{
  "num_hidden_layers": 15,
  "hidden_size": 384,
  "norm_eps": 1e-05,
  "rope_theta": 10000.0,
  "rope_fraction": 1.0,
  "attn_scale": 0.0884,
  "bias": "none",
  "init": "uniform",
  "init_std_qkv": 0.0268,
  "beta1": 0.95,
  "schedule": "wsd"
}
MLP neurons of a small language model. Each row is named by its layer, matrix (gate and up: input weights) and neuron, and shows model dimensions 96-223. Each number is 128 + 24 x the weight over its row's rms, rounded and kept within 0 to 255. Numbers have three digits each. A neuron's up and down rows have the sign that makes its largest values positive.
After each neuron's rows, "fires in" lists the words (lower case) most often at its 100 highest values on Wikipedia text that the model never trained on.

L8.gate14:154112138130082111116124171108111097167128086129113109117167146216165151082106068143152144092105134122096118139151118100121142132137123139118111135118136134100143130083101120099089095132120145125126126122133117125147111180117143138149114110163112133124139131119103151120148155109119096133114105119113178130164118125079148107138143150142135182113162146109155112111083149110127150167124
L8.up14:154111144136140109113142123134109103151104097116105114173179164136189118124091126144192126033089082106080124099107092135145132145127150149129115129127074135112107134126125192135097165132117118085098116144120106097092141177098154134152117125159097154133104093105127114099153116099192124153130120179158085150118167155142136106154150147094141159133134174147136111087131154079160159128134
fires in: "for", "from", "by", "with", "of"

L3.gate298:104118099149107140158154136088104129127107127136088136129168082099117136147138121121142100124129126113108131172136123110088147134148155083105132124148093124101078136050190105174115161118134130117139132115147122125156155129107089148174163152117111163136135145161090117126117110077133056175103155142139174102132140109147126104129130113124130131127153117083109100115112114118130126119117
L3.up298:109103116132115130138151106168132133131137114143147142113136108129119171165129110119121153060097122135114116093146088142123126123146148056108124146144120092116104111129134099134131139116139136145074111156096137137165143161145117183144124145163081106143123157166119191130140101118078135177101159143104134097137154098140147103149084121135127157149122145067141107141139159107116135113157
fires in: "had", "it", "was", "there", "is", "has"

L3.gate1166:070112144144124127090113154136134138045124142134139122115125128131148166124098142110122106124125133096126152115168140120161111143121135152157106156101089092107157112143147103112143195132107118113065163060130157151124114092132108112101157073157167120160106142090161116116124156142093132162109143134110153106137119098101130132092104125154101168135143113066145173164097087131124127139176
L3.up1166:121128126128091162157143141127170074168136088129088112130133129111172129128127142098089100109144178141131114126095134095088160118124131116118088124119135131198095093053122119096102126108153121126150150195117139136138116121112112138159150139110113153137135147153122124078105116134102140093068129113099133146136160116111110085114106123119181127115123132117169114133120125143157138114123
fires in: "name", "part", "such", "like", "considered"

L10.gate1004:092140080107144148147146100126083133103181167146092113099142136147134072135134157135133092083148121096175136146138142140119143133124142113138133126146099127113128157130128149124112123138139124090141159108174101122122135131155120077126106125101111125122135158120105102127161110122142104116102133122148125147125141150154110123130100120060121139100089135124139147137164104125125118120151
L10.up1004:144126149105119079114166119133102161094121135167138165159117140127105128143149123126117138157132105122166106143122066098105122078133136147119086075099110152114129153087105178107125149115120101182106109123122143137144087155140164103124101151116091164147142135090128150131123112153126115147099153142107132134105125148123126140200129135122114146131084125163130145118114117125137108181076
fires in: "a", "awards", "action"

L8.gate693:138113110166123151139108120117113109106122161119106178146162148151143134124085107114173087108132088109135125109125089171145099148113123135138123147121137129144109128140087152142122101140136083131143129147131135150127129136152118116129137077098160134132120124144137180116158128161160140147111166148152109151095120147158145128138134125117096133116098164088105138116126128135141145128096
L8.up693:142110124104096112100131096111114132111100134140134083109133160175132151172157127176101168162163107120114098153140154161127133117129148213158162078142137154122153094066138105160092132130145112123136117133135130124121099092100128095153124133109151124128108157137102177123175114119120113159147134160140131139122180109155144186060153068125140146113123131146125083091102143117110136154097
fires in: "on", "in", "from", "of", "into"

L10.gate957:103118152095121159140100150079132080145138155152103123172125086107155140102114075148135135091156117102148091132124119151091111147184156143173119148124121084144114178149092190133106105140130133101088109150163155116132099078092139141105165137104135115145135179133129102126157144143123116140127131139103111145107099130121111121169157133142126084109129108141146140152133130138145125128149
L10.up957:066132140058133139153134111122143122121140100165111113121127151085116131101149095155128137135157125075148091151078118148131184160139111137131155144104099158111137111133116127129139110134151126147089109118122186100085086131150097141151145126123132146073171157090106106134135129123142153120136155093144130114131167129107121119127109118143132118142135128135159138114129133136097120123091
fires in: "of", "in", "on"

L3.gate582:124091130120126094177100167129131135112124097124134145173148117129118103108110168139135169129136114120114119151094110125185137161104109141116157112093132179092099137093125088101102119144102175104118118127113120105096100103152134123129176099184137138110130151101122154148161099112121175101107128088125110123131117150143139156099158098150115095130096114083098134135131134090142100151167
L3.up582:107180160146131148112129112103131148158137156115129096079134097089205165132167117171146110139108133123099145128158097097103132181159165119154115128113122098073127112077128137117181109129126170137152104144101124149129133119118162120129137125141143117133141074126150139105097129128151150099142134125109137136085129159106102148099160187131114124085096120100104140152135167138117105106127
fires in: "that", "either", "how", "possible", "howard", "responsible"

L7.gate91:137143147154082107120121168118124130160177167068117120126126166136127101101131142153142174095112145123172123166146160133079128120139151104179091155121150088122153073082153095119115164187117079095159161118154110098139138112069139138136129181124155132123142106147139122115134110136133142132114146117112129157094112145129137102136145121104078123140127179132134144137112094111114116125148
L7.up91:143109157176126131152089125149147147125144157116101176148148135121180168119145144163112188154117155127119078159125098153110112149095130144122138106117160149141140107147103117096143140135114091125117139125130124140132115136125161144154110124093132107184155137156125077143157131135118080156152093132098151129090116148122084084140116098089104156145113122123135083106125162186121131132128
fires in: "of", "a", "an", "the", "was"

L10.gate923:116156147136101114136111082146136109076128138123125134148160130098145135107117079125152094132150108061142142122131126122132128072108139093147137132163136097100126112119156165117122138130120169157133108182120133122122150143117147148148119113069121105142116127144172127119135167122144119130130133117161106085140116138116141093127116149112102115122116125100090125153123108128127093127156
L10.up923:136152135128098101141130115121130111149133110123133158131135162108118125112140144174145116118128124104150168110124154130152115132187111134140166121127103131139141089086130111144144162101131089155153153147143156158114131154145125125139158114086098156117108148129130100147197145184151150104132091139116127089140112158153129066111139149148143162112131120097156124105110137128169106120129
fires in: "in", "on", "inspired"

L3.gate902:119131100117097120138116145157138117150169092113087119102110131143101161073128124105137129151132147103108118117130132158154109145107152091132118150115120117107133112115160126152123092119130139099148137127137136141117109115099132105135114182126134078163111145121109159128059158110127131084104133102135128119092154139112141117147089156111116157111130134151148174092113108147098091160081
L3.up902:130097172141131155155091151116153132143151146157121122152125126082125099100094151144123130127147121121108084123095114137125086123127096155088138147139115149096128109125163123137135129156131130148100126102138175107091131148148103144140130126101136124131138156146143115127134165132162143139136175096055170168106188115107161111153083154128103154152138101102091086130123090142137136115085
fires in: "he", "directed", "director", "judge", "following", "founded"